Part of a small language model's weights.
Architecture: no biases in attention or MLP, tied embeddings, capped logits.
MLP neurons of a small language model. Each row is named by its layer, matrix (gate and up: input weights) and neuron, and shows model dimensions 64-191. Each number is 128 + 24 x the weight over its row's rms, rounded and kept within 0 to 255. Numbers have three digits each. A neuron's up and down rows have the sign that makes its largest values positive.
After each neuron's rows, "fires after" lists the tokens most often just before its 100 highest values on Wikipedia text that the model never trained on; "fires in" lists the words (lower case) most often at its 100 highest values on Wikipedia text that the model never trained on.

L4.gate213:127148175143120105140132130103122105137144127132100115142080128123132130117131142124125115103119130108120171157165163184182140118125154113080133130123098136153127124184115118090149168127129137138138069155120083100168118110156152157125135104133113086143130114153138088114093117134139131135171180172139153132144130139167113154095139120167118115123087140162123157149114122148114109119073
L4.up213:173081129134163155169140089127120105180082133127166147163162112142146091132135115132158123133169118072125102103127133066144136165102122085139106116129138093145106117130121142109131150092142142116139144148152124126130121172114090141114138142133176113135129119148131161148107110109127096173144178114123110114123172107169193139126115131127149160135089188109125142146148162129120126100151
fires after: " N", " f", " v", " R", " V"
fires in: "november", "ft", "to", "report", "round"

L6.gate106:132114118154106117116138133164112140114123162122078116153109150156108141124169150101092131092103146099154092103130127119157119169111177134158070095195144130158117139140140127101119104099151158131140153149158141162079156094135161160155099134132118087111136107099125120100126141182115128156131111102121127129149106112128144140092120124158119117130079114138131167143137107086100158118126
L6.up106:089067097110128113147175165150154117119156145116122136097150163162104064096100095105106119117080117149136121176102162140150077098133073174156111133138105125140161152150162153145140099172148122108150104143125151155084120131133112160115085170136106182129168120159116130131113109140118119118113140136128134140140119119145157133129135132141174150168120135103117152167110194121123152134131
fires after: " ", "or", "i", "en", "1", " D"
fires in: "3", "born", "died", "4", "opened", "date"

L8.gate372:094115090110128171096149095115133128118070107152134132142162158109112105117141155140102140115153148145077107103100132145107158100120090136131073151095129124123129152119115117150085128170134117100128126174107106136134128135175150107141166125130123123126125105116117100149123120122139160136124136149155124096132093140144180174143105133126117127158079089164076137131140149168090133156126
L8.up372:132123145129136111113092095074127191112110144119147155132145137114113141146139166102114103186088162138120146155130154130092103083120127148153142144132136134128115143136111154143133103133132118132144154183153097110166115097137125123139114158116122106117125113155126079167112150100090140129158133109139111095134166124127121135108171140166144148132142138158083100117118148151121119153109
fires after: " b", "s", "he", "ou", " wh", "ing"
fires in: "that", "but", "although", "if", "who", "and"

L3.gate185:147100133125140133125145137073134127152116115118120104154132149151120127094123135114089099127147124123123111177130096135134128103140103139132133090067136110113132071146153145109114078148135149123088125101103130167121106168118086119120140188093105091140117113108096119189083143093117103132081147124155115143092169146112088114165109122115095119145130096136152107128131131142103085128109
L3.up185:114135130133164134158095145126097077147086122120130141114099096100142141112134125112085135147105120098090094130102128118146116134146133121113118086112120105089119109099139126136136092183066151084070128095129130125137089148101131038139172176166120123128108134110135136102117140148099085170116126122164125131083105157153137127141083108121133154106135116124134121092120095153142125122093
fires after: ",", " wh"
fires in: "and", "whom"

L6.gate285:099126084158134136164166119118131176125109129135094130160111101117135168127158115135166114117146152093134115096121140124147140117107086132142112153145117134122108168121143125128113131154113161198152082104112133161122128159115128118114142149161125162068106117135110124126100106117094144115148155121160163124095142141154083132141139128125120109126174143081172107104125163152111135183107
L6.up285:112141129155131109112108119151164161158093106170121131101099116127138135109120125160142150084144136121108090141125091098105163139125133151102076176104106143106141169092138157106147144078160124138119164127146114080114140103158120145137149134118140174132108090134159139154100106125103131139149152154160139085135149134158151161120100146173136133124169132118106162124117173162123135149086
fires after: " "
fires in: "0"

L4.gate248:172129113114123146122124058093133158121138151165156126144124151151179109115147146128122070142128120141170126141153156153105106138153088119149128137143100116124125123096137146184114137110137140126134127154097181117126137128119122149093168094156075107152111146167122147093093138137123161136131119099113157145151147168110132138106110119163096101092110117145118097160147129165130151162106
L4.up248:148099147083136140118146115137101169091101124113152096155126110124122081131133092159110116132191117089151132167151138093133117127143094102161138105187149141126122128113102139148134143119068169134111126177132133141099156131134107144141103116171111141128145164128111109088091129143079107150127151141128090079155125133103120144122125114148124155116127126148168112149116143152164132131095
fires after: " ", "–", "3"
fires in: "5", "4", "6", "8", "7"

L3.gate273:149174119101117101143121152149145142139150122106175100161120091139125131099098113112109063118083157129130119117154131148120124152190130143132103134113107140106124136126146129135132134145112105138119082115100124160132142128126149147142132145160179133055130154154110136154143088206156132131125139143126103132131103154137144108169120085118114146150117081110160089172124118139105135160127
L3.up273:152192160071147082095151121173142121145134120143143077130114154128150118150141151145150167134135111119109146151150121162140120155131127128098153124106079112133144160100122126133100113126107182184139148109144093117123093128072103122124158139147107106096114127106108125151136159161159166105099159112116159127087143149135110160132151145102110127144116100110114084134130136147094142107123
fires after: "t", ")", "ich", ",", " it", "is"
fires in: "was", "is"

L3.gate156:113169115122130137135105115112164149145143183105142150135054139131150092150115134106122110157070136095125148196131093149115151123129102118125109123081092119150155119131119090100114167150137103115149144155143102134137124099128127144135157128124126101120104170151157098115105143129073116099125150123143195086132077147119157109078133106114116151130092131111135129128123097142108146105126
L3.up156:105119119079176134094093143158175107110153196113132096134113153133145085160148147095154143157116130138152122137099101112150147129162095115125046117147111146149118125105092088148151144137101081139150172144124121164113151088106134132148132144123112107080125115132127139117139128121122116130132120124124138113144148115121106137104145149104115169103158136138138132115112154132085137149159
fires after: " f", " M", "v", " c"
fires in: "first", "miraj"

L7.gate112:149116183097152111072127148136144140121101079129144110106122121136157170144159093100180175128159168131126147117133122132114146130126151141151152118129093137161115117135152096110107133170111184094139171149073110184146113126134091102075153145147130126106100127168136113123080110072137113119141139146142100074151095095159115118112119136132103145155105117147114183101096128150116156129182
L7.up112:114164114110113202119148140146123113147108138140147169124130126146120104134144114129136074147060107181139133157147114113116191162123116132130158136151162111107141152095136095113082132140119122154125161149124138152099078144099128136107143142109110091123084142125125145104124095135117146114118131133128142108127129136136147094141143156104116112140152127078098144090126095178149142134102
fires after: " ", " h", " H", "ate", "ac"
fires in: "high", "university", "united", "union", "highway"

L7.gate220:087111180123148127139153144112122122121114105134140106096109161160100083150146133139150114164134157142102157145140115100149128140142097165172097127104125165133093127120149161086126125144134159107176102136121136112145126156143076094143124139140184076150120149108132180155142109140139117144085116130110108152096113124128141110108145133128134166120109126140127148147132106111133118140090
L7.up220:128113072076117134132136158128109138147145153166124141131115134138131116106100131083104150123113137116117155124136111161103131161087129132167170148071165114123111133144102122128136144140166100111095127131147103125170126111118132152143172110102108148088114108157085157105156126110158179074112135150130153157145165129143133120153110111150148120127115115137125129119119158136150126116149
fires after: " h", "h", " Ch", "0", " H"
fires in: "has", "hit", "hall", "challenger"

L6.gate228:136166115111087140142112160153160139132115111142108123153120125127142135156107114123159142132102160149170120157163127131088120070192152130152155152141131100133130152140136108094182140100096142135169173137104150128147153113126130130089119104084133110116101083130101164152111096101148183161158109106109147083110140102138141144177171151140132136086156147129119135151115160123119135113129
L6.up228:082118130102122106118104148093121084131130156173156110150179147136144101132163144126127154188134107133149094125061101131140168120147123132150128133137154136158131114153115080105156138121119116140107129108137125105125088130109164073120134112100084131116147147122109139095123089160134124127146114086119085172125158136094098142147121116114085158106128118141084095124120124084122130174178
fires after: " W", " D", " s", "q", " d", "d"
fires in: "wd", "mi", "m", "dennison", "density", "senior"

L4.gate130:147106101141120077126150145126136080130113109105126115097111134125082126132113158176114095146142109134148126114144147136182116105125090147075102143106118112125092128118128135144113115144091133139120097168097175142133148136136096135098136132164107102137109142096100133115135100144152065154146192151143125125099127110123105130127150132141120165131152130113105122099078152115115100102163
L4.up130:123123100125097147127101135160072125138178097131118120158069161157129100112088114111089065127119123148127131139113134119105104131132131078148134119105126150136136095114142150136114096150113156132116132103108133200165106126128102111148101123139159119169108092132131161150091140141110151157135131095126127126137130090111109089133102115169183136120150119134177086139121116117125100119134
fires after: ",", ")"
fires in: "and"

L6.gate10:140149145152103106104116121093123151133147128108142098157065102151127087097139130142084116132146102120113115126132133128130108080112151135106086109130122153134174082134103095116106162064115111101083118172139137115107132111159129111127113136121152147145140121117126113130109142132114147112102073154115117151141110127102130131113160114085125125080153111128147140132107129148108118139121
L6.up10:116131124136120134147103070113118156090141108136178068123100135123108094143107112128145101125135138145108086106123120108109102094132120116117129097129130145129138162111138096140085152120128162155119124187107089136156095127137110106123095131152136136126069117120104134102139152137154114138070119135144147101104178127149170102096140136125210117132124147163135154119102145166101122151129
fires after: " f", " to", " F"
fires in: "first", "be", "being", "began"

L6.gate265:107168142164126126098185168133135121146131107110114127137088095130101134159144123108129177146123134114085152109131128121160139113116129143143126127113114156127128125149116116129163113142102112098146107110129092124150115147107126111095135140092096120155126152116122143160131125114158133111146108054102076133136147096087144148116157116130100142159080145102140099156142095183104144122060
L6.up265:156106157079133175151117146141096112112148087096116127124094146128151108134133138181145141092122119109156164137115165088118103127136103127087147130110127151166152125146123118136108094142187105149142139118144110173178116118138081137104116104089148083092104145142128177164159105154109161122127117168123147133111152144140080109066134131148145158190145131115141140124131153089107133115145
fires after: " He", "ec", " he", "he", "e", " it"
fires in: "was", "became", "is"

L4.gate54:126155130140101132115099109145090117085090120152147125151116123187111137159125128155135176094134162140084130130163125169122175149110137112125129159110143133083127127111110152114147141153107132123108139149113106122134118139111104114117132112117105083138181107139160153080103133100181106111106114148140139138104094101137146168121113115140092132102184143161101086135180093081144081105146
L4.up54:118125115143135146152126156103146128151161157099157129151125143164111103150137105136158100150093167135155123134134105133133151167139113137109129164129133149101179144121147089120103123105171127126138178134142089118169128141081065067158100097169142138134162117131123115160124120096079146078138137093103127138133148145172089141099107111165082128173108087129142157149146119143093154131155
fires after: "c", "ic", " U", "ec", "ar"
fires in: "record", "records", "park", "pick", "uk", "recorded"

L4.gate221:159156086129147152139161113115137146149159104132128133135143119134137117130122121121100133137122117141134100148167117149152151153108116131148186158060078158126113135161156148081121121159137187154158137066135174086135145066113097109138175169127129141109144107174101127120130117168084111145157148147124108076128113165146109088118136155126098105160108092129143109117110133135104121134125
L4.up221:125175126148134166105108106130144127100091098106170105137152162141190135110102145115129151128124126081121115088117092182128114136065123110122137157100119102132105114138125131120115128136154105136068159153118109089145120137119108129142169105149143127138117143137115117160149083157103121102130123098163142138135112136160126109118099140148121125143140112120156104098132104160172115122119
fires after: "t", "ver", "h", "ac", " th"
fires in: "this", "other", "several", "each", "others", "every"

L3.gate230:134131165095134094132121113093082092130129118157140138120179133136111136104140133121134127091162131114172147154114148079137095161103120125130141114109098107068169130141135135130126125127144111173130110101151130077114151150142159137119146123135156132125123118095140130124119094055154117122096136104104118137167161097098150129139137113131095158119145135103165139100131103113152138101109
L3.up230:130165153124115115105159121094086149159131128146179113130105167129148123144152122149116111155093161151127183170131166149121167064126131115098136125131112111118125123148107065149158094106102129146124094111124129136140131166108164085124121123114151157130103105066141137106115118099128129169112143117100091113098140120149163154072129128121122165113115119140154129109148123122148113124105
fires after: " d", " b", " D"
fires in: "became", "december", "decided", "dec", "declared", "because"

L3.gate111:122116156112101106108118156116156120102123176112160112108138143146133126126135115079168100134122153112114099167134100117139077150156145102089076135114096134117139143103092135130127106132126136120119102143131126145147113144100139148173159166167140136120106114214116149119110103104105107126148178133114114151133100130148159138131112110150109107125157118135151112112083153137135110109124
L3.up111:136152099124126133117169118099133090114102172133128151132145111128156157119154122112148109116134122154117128152125156091118130133124094166136112123115115162083141161135119118118110123146111148137128107164080106111122125171106151139160131152142165115108081156202150109114060066116113150112163131139147112112118108147123122150151117150097168142152121165166100100146108109142123161149112
fires after: " s", " H", " n", " h", " al"
fires in: "high", "song", "new", "along", "highway"

L7.gate82:172073068102102096086143114145148072126165115116141142170093107113149142115138104132100127127155160135112172141115069120147148115120081146147123114167097128090114152128142084107135089138124087116090090131103113171130193103074159121167112149116126125104114150184148141136162153147130130115123141135093166121110154140117113143116162127134114154113126140123118115108155136154130132151112
L7.up82:161113094164125112111159081170156121128130122143112156137087155080164136126136146127066129163134132104128160126098132091154150100103114122129125122142144102098086136175128086109111130158076098114084134146146157105134159117098096146137169145131105124112115154141133100095160148141146160122120186128097161147107178163169134138108165153143133160112134135131114133115131139124142163157117
fires after: " the", " H", " ", " The"
fires in: "their", "his", "s", "her"

L7.gate8:114112120110130090160109165099126123147185143141133100141163137092120133123109106105114140097107132125181158127119153139118123155129105161136092121135128128156125148115146095099119183081147136159130135141100139111159134118115138144071130102163147175128114129134168106153173113172127141137119114129065128141143137148153090137122124102157097153154115133094108128118132110088123097096114
L7.up8:121103116109134107139142125113062137141116135112119111162077170121154174137139171130104132129100136131146150122143094149116086143143111131096135163110174103143122120087149160125101121101153136165116147129165130132114125130091128111104103115103142113132111152122117089115112121171130106123124141142121168132160119171136103147120158152088099154103117137124133101145131112169114152144094
fires after: " F", " N", " f", " de", "e"
fires in: "february", "november", "development", "feb"

L8.gate85:143115116138111057056151075115116134131129131126135149175097175128108119096157164111127127134149129142115158130117112072164127086129127161106159120120136136126097130124143116098109138096096099079121157099130107153110135083139163132157130157140180107113142143170166091118114132103119090144110143139139114118143151165096107119135083138164096130155150078113101122117138137112114128160137
L8.up85:140089091162132106087156109145160138106092123101099143115107133136143110120115120153140089178087186140148129151098098148146165104112145146102111087186101157099130144127132151137144138113123116099094112145169113172131147141142108130163117128093121100107119088151119133081151143152137127163166123092088108149133174147132104129153133143168115109122127142114139133155126153143112146150094
fires after: " on", "ac", "ver", "n"
fires in: "one", "each", "his", "little", "every", "my"

L4.gate107:123111084146104128102095120142129148123118121142146097131130096122138180171100114135114112104071109128117191147145121128150096106125120137103098137117149119099110111147179106155141119160074104150086144133144156175109175186126128086124124128081145083141147137133175058095122126115146117122101125131122164165136176131141124125121117128127081150104103115103124153107131111171160168111099
L4.up107:075091120145099135079100117119115102108123135126148155130094160131153171106139095139121172143109106122119174159111126128139147092149063143097132151099158133138137135165128111114122114150173105123067102132132138138106113130142078109167111086136170090120119154123131130163122126160153118100160143155091126128130141124128128106151180136129150145142138075141106128091140104144134139143136
fires after: " ", "a", "an", "al", "ia"
fires in: "s", "her", "his"

L7.gate256:119112148158097149094086159130075153155131139101138128155116110129131153132107120096090110124114140126099115140131122124147104107125145131146135147104107131160126121123093097156150153131127149156095123139119127132086146132151158116119104099086153100084170120163097110120144117152108176160099123163112168109108130127132117166165135121147173138137134121125161154138191089131090125100160
L7.up256:125177108118170172124147090119133154096156117114131127127112157103164081096142117149127129094112112130114130127147127172068083145156154138099143097155127156127099125131120126141115115088126128185136148131138108112118142152110170116120121128128077129112123116204119120113138135120173096097120156129107127104123122122149124105145111189154093110115138174133153110108135125116101135128095
fires after: " s", " S", "as", "an", " N"
fires in: "such", "was", "be", "been"

L6.gate308:102134117094179124104111126101132142108110100156111125156124164121115094128144168110105057114146115161139140104158121147129139122136131125164131104127094092155117115119170090136127144144133126128094127163126158132121123115106115143111129125141128115059112116110112157132120125124155133122130160141118150134111093152112136130147113121141081135173100053118134118158141116149098153121066
L6.up308:140097120145171142105087153116165116158137048175141125146105121117154129147128116145100083120128157104142113150122077146115129120111137112118092175103110090151073082163165154136119124168118118162149096122118132134144099116098137111125128130099141187097160134122121113081111155139148124122109154145112109115154104150060136138108149119103145115113100150129144137165126126112140140152111
fires after: "h", " W", " wh", " T", " th", "-"
fires in: "this", "while", "wd", "tv", "utc"

L7.gate134:146082131178174094140179134088140145134145099130142121178117095124130131131112162149125113106108129152113144119117118136135109150117152154114106161165162159119144170168101094100149134151105121119125124109142069108126140159099136140107119129130152138118124146169104140115141087139136111130132132064123113138130173105143099111121110098161178110111147128153158103114094083127116154139122
L7.up134:087114176115152145111123141146132132103154085130146097171111117087169126096093113129120109131160082165115112148118089169154105153112142080102154130110108155130094175153145106135130142120125148125155111141159150116120125142110178151144118117111113145137112122147102135091144135146127114134155104138131092109137167162133126147145137142123136137136141108133155176121120135121143145150132
fires after: " the", " it", "re", " N", "is", "e"
fires in: "is", "first", "new"

L3.gate144:085145127130104108096176120116154140161119152137133109112139124139135151106143140136133159127142118148129119112098090132132116195125100139134099121123126108108140145151153129128118132130173135146136115140123128139140144121123092100093156136134126107115133096199130100120144150184142086093153139154163126090171114161143163108161098124143106142111149134155142134178141111165104101094098
L3.up144:135149094147133142094116135096152095136113173214099087122124132136118130151144158106152146093112128108113123134122138097131161112131154173142135115122164095110115140150162079160154152140093134123132206122129153120138126109120164124155105125108124143122172104153149112115144129127145105108134114092117128112161122119076145121096117121130105152114169133146106125133125117136105133146134
fires after: " ", " (", "–", "it"
fires in: "3", "vitthal", "34", "32", "35"

L8.gate282:125144134134147145168130109093134109121173098140151137139118160203107107139164136171142167156137162088126152153114135121130124124114116118094129144088091129126129138121113142111108146112127166171122174170095170129133125120119107108138131147131109168145109181112151103143157120134108123121176143142108148143107169146138104107138141150137111122081098152162111112123131151094148133105154
L8.up282:106148134143172118163090156098112127106140107119133143081083110156083136159155118125143143103180143127156095152159133109124131126112132139185121139105171105104115175135123098115147111146176140175149091124126180119111145110099146125106113131131163126125116174146147116108130129162107140150143135091097117126145158130128077091169147098117137109138137154096110126095157119119139121143113
fires after: " s", " S", " ", " se", " E", "y"
fires in: "secretary", "second", "season", "security", "economic"

L3.gate233:112083147135136091107090149151115160158103135121144124112083089137122139091154126138129122093112145110127140176100155144142111131138108160105113165107179124124115118100103139143141152109137161138123099132160091128107103137170097136165119168092099128109100149097155137148188122134142136147092118108087146114106162094109131125155145139134112117164112161159091159131107140133126124110109
L3.up233:139150115079108116129118135163144142148112181144125113167104121113146118088139127142118121121116157133156141143145157177128130132120095155120132123129133109171140096130128112094159114130159094112082138131147144129111125119138136085150121122123139139088082119153157125105105161098120095150093132170106154149107142121118081092138136197063125112107090120112119097133126085159127128129101
fires after: " to", "as", "an", ",", "ad"
fires in: "be", "been", "being", "before"

L7.gate252:182144188124118114109115090135144117113132121089156140177132110120146133109119113101119086131158141138092125149104099094109120146079112124161166134171140138091085167158145155122086112131131171155090108104094105150138159168098115124163096126089094153150127123125133137116122093146174135162136180142109138167135126100099088089162124155106125188126145119124149164133136095139129110128131
L7.up252:180150138129116153106109108133149152177149129102192145111103152138166112154077092148140150139115076144149133124137125117133121142132102161158132155111097176108139130178131156151141127101121145118137177148111136108133129119112135105161144129105132099170143131163118145098111130144155128164140146130121145115140089162181099106122117115147088169121108114124137091114133142123183138198148
fires after: "ver", "an", "t", "os", "ber", "om"
fires in: "several", "many", "those", "of", "some", "other"

L3.gate337:107107094159133093150194113118119095102151128123122132156119110103149134095145124129112130168112134103145142134138135186121080133134123151121108117108121091157133140133121129098137146152055142118122109116123112139142128136171152133103146145138095135075108126105222150095128164149118106097146154113120157115134123133123135078137135158103132131138152130146140108175134131128114168127121
L3.up337:062092098135110156115127118103132109162129136115153145091123134101132125150132098135137123092126138139121164119094110116089101150126156145090179103124162145107143145110121162095095144117135131150105122086113112107119143133115107110174130137137128133084081142103155155138148105174131140108182122134109129098183128111080136124130131137108126163116123166119068091118132149132097153140195
fires after: " ", " ("
fires in: "2004", "2007", "2009", "2002", "2003"

L6.gate246:106170122108127108124156140141143098138140156021111081141108118136152150155121164168147109084133138138158127142109117102142194135126061154140112141150130155156130141151124120126113100141089121140100122118098148130155108099129090107123153109140136117112123122137105154120135120163170178137139136130117162153149110151117128117124112122148125149084126134135172149126102119129137106111135
L6.up246:118072144159112107125097149110129115096103122125151135118125141149159182174093160110114139115115118147117151109086104080150149129096117126127132088083107143123149112110160148133127152108128126103153163136123139097100159127148140101131101124116131146098144139154147182075163108091144124115129184153118134127106124078128101156092110147159123127100143140133116132085147148169113165142132
fires after: ",", " ", " of"
fires in: "which", "who", "while", "2022"

L7.gate1:148118114115131162114116121149174137123108116161155103155136139121129130124137186153150092119171155120165152113099118144132114115143112153106134114145148115167128133130106129139141165089131139141096189122104135129127115097137115073121107071140111132141126129110169155123139120111194111147106143122181099140135110139135122133098151111142157142152106116140192163155121124138115150106112
L7.up1:141153152126132178145133118154118135164132144111139115093107087109130120138116156119098124132126124079172142085130165156119136127118171110128162105127089098124159141103136112132141142134101106147125106118093125096127105177147109119158144143086102147128168137108089132133170125112075112123104162135149137117118145137122125079165147136115166133159113082107114127113163103119123127119139
fires after: "es", "nd", "l", "an", "ec", "n"
fires in: "english", "indian", "japanese", "czech", "spanish", "french"

L3.gate112:113123168118056138141113106115088100134120103149134157117093126146128119127108183127063100117111166156130117139113117182179142076160117120170150135119117127132131135100107138135173102163132121148149138124113156110114100118137093137126142127103153113129156160096118115153112119109076148122154098137150103110098156137125117140143127123126143148101129122160139130113133114109144116154174
L3.up112:155134124113119124163122141120111139162128136127056127123128134128123119121104095174133104115115132118162133176149128109124126121124146169122133142150108143115133139093127151127135150125095108085149119094152160167104141163171068080141119082153146162101162150126163137124160165133125106114131141152140097100125107186173108126116130131156136089124129105099138133111093100149141136112134
fires after: ",", " in", "in", "er", "ay"
fires in: "which", "who", "while", "whom"

L6.gate286:139082162095088142140149133154123121111140093070084135146103142120149114180138158060138119106167114116146147144138176137122161162169121164129136107129107096132146170128115103171152137107142120168110135100105184121126139119127140110134135118092093119129142141135117141127128117129098132162125119124134141138146131107111101152140139133130110126092136097146118112081114115136120058145147
L6.up286:127154160102114158122149085157162090159130104132092104151106108124152143122118132126101127154116132122138105131118157131133140126145143136117156121153099096070139131155099118169117151125125119121174140096120159163148062080116141130144176146160105151129158146144108137191153146069123140141153076126163122152094140102102109113120146159170139134105115132126140151108137130168173130121196
fires after: ",", " W", "W"
fires in: "which", "who", "while"

L6.gate183:118087123156065129137132111098163118184105172131152153111090156157139153085143123142144089137081099132160152116145135140163101101106112110098137099170136146107143098107114127156135148108136150156133119171151115119088136138109106124139133110150127129168144120137112164128096171166130102130106128119118119104151113141103142118157134075149143145147102147135121085128142110118096050139142
L6.up183:132098137134085119113125126115139116108110121176136122121114115145111118102110091138126072121154125103161136157145164100148119167115091129135109130156180147135163154102125110160126172135085106105142122156118156113115147162117127106115161155151107104127129152127150152114131096144141144096118126101109157093143145141103122104139159144138175128117189153168137110101207136135102146133131
fires after: " ", "1", "–", " (", "3"
fires in: "3", "2020", "5", "2023", "2024", "13"

L7.gate125:069086153205106135106154126143145102175130114134163137115136122127118161098133095094151151157082115146105121126097117117190090094107155134133130164127117154151110162110130105105127094141134158139153138141098123148119148109199118097100111114096111146107137154138134140130132149091161068135133140117175110117123164120110146149153120135144114149152103158096110136135099143144106063133113
L7.up125:103127162106108118109152126122141102118146161095101088145153152140115066154100124112134107104166153133158145111147159176117151151128143145134177162158151144153165140137129137166128093108119101111122115097115137132111103153118132126117091143122133135103129156142106143165064162137087128186133150151132104125161181078163097105138142132138108136151158144130160181134115147130141140099161
fires after: "or", " s", "ou", " A", " St", " S"
fires in: "north", "song", "south", "anthem", "songs"

L7.gate350:114126136120146123115076144112152131147151138095094129153122104119118157155122118155120144136141116114109162162107152124113139125122103125090130112138163150122135134095125147136140172114123158139185145133043112147103130103155127132158143146172130137135118084171130073129105111146166137156158170135154137113136123130106131155110099132117115119120113115109115153113100150155099151099121
L7.up350:121119094088130108075142134183122138142145153130162140132129096123092080153090121129162175139135128181136109089117115138130087141150145154161137123103129159137154094089125154134104085142129157169134127135190119139088143126111108111120119128131104161178113125114116147128138123110114110141165137127157128135150139091092125169116115131117129132143164102121173137135131099117101152180168
fires after: " a", ",", "ou", " G", " m"
fires in: "000", "against", "again", "gf", "county", "country"

L7.gate377:116130097096169125118096117147109125130170114154129101139113107156128102124129128091118103095152147130139097133097105138146143139156129083149121145075104107157118119154118101118123151174107165126122142172133147153102077132159102104132139133111171099179096104127112133153120107123109134125103090180144128077102140109142126130092101135111138138189111108119100124124105131100167129170152
L7.up377:152163116107137140119140096073130150145129113125111102161081133139109122138099179112125148147095093112149117149172142135106087145127115141154142150105080099108097111123173115114169128121095130120129126099129122097108140120117172087126132145121164096136091131123130098127143122147115123139113102129167109097140113103119077166105105153131110126085078120152128086127132173121153108161172
fires after: ",", "ed", " b"
fires in: "and", "but"

L4.gate375:166074134131119140107112129105115094096105173131147136142097118143105120152110108102115136104134093146128135127106153149120164101094111102136142155130144129138195149100129146099121101124091081138147116143124130123141151108145113129147161117129126124140110093138168138121073118104148156098171120139151074102141114119145121119124138144070135129115160135116184112123129146186142159113111
L4.up375:093098114130149126100135109133124110163152133110148122109107174205130167129153116122134126159127101161115124118133134124122118143143129145154162116138171129109135176138109092109145108174068139140148161139122166166065150078116152119152116144082131114126135128090119114120132090147146118144169112139130163101103136135139141114130141112109117113107151118151134112178139126135090163104101
fires after: ".", "ric", ",", "or", "w", " "
fires in: "he", "district", "world", "the"

L7.gate203:143145071126139114118156109102155116141099174097116099147121091147138137142103142161092109133162165131106174100114143111132147138098130126116133144138163127145168127127158121141125129141100138121112124125161134128121118090195096145121066120123106123116167136124145125155136109079118103140094139117129096149137122168161163138134137111109144135162142079137143109095156128060173138116123
L7.up203:139135141143127146100133136127157118099128178111127111173128105130174110125110100121132112125061136177157107156122161161105114151084153159096138129113164121140125166154153163144118101172099143108089096130102150147134146112160118154123125117122132165117107135122150161120093165135114104106115127144145092112162149115121153139130102139113162132149135094103101136178069094161133098152146
fires after: " ", ",", "19"
fires in: "000", "4", "3", "30"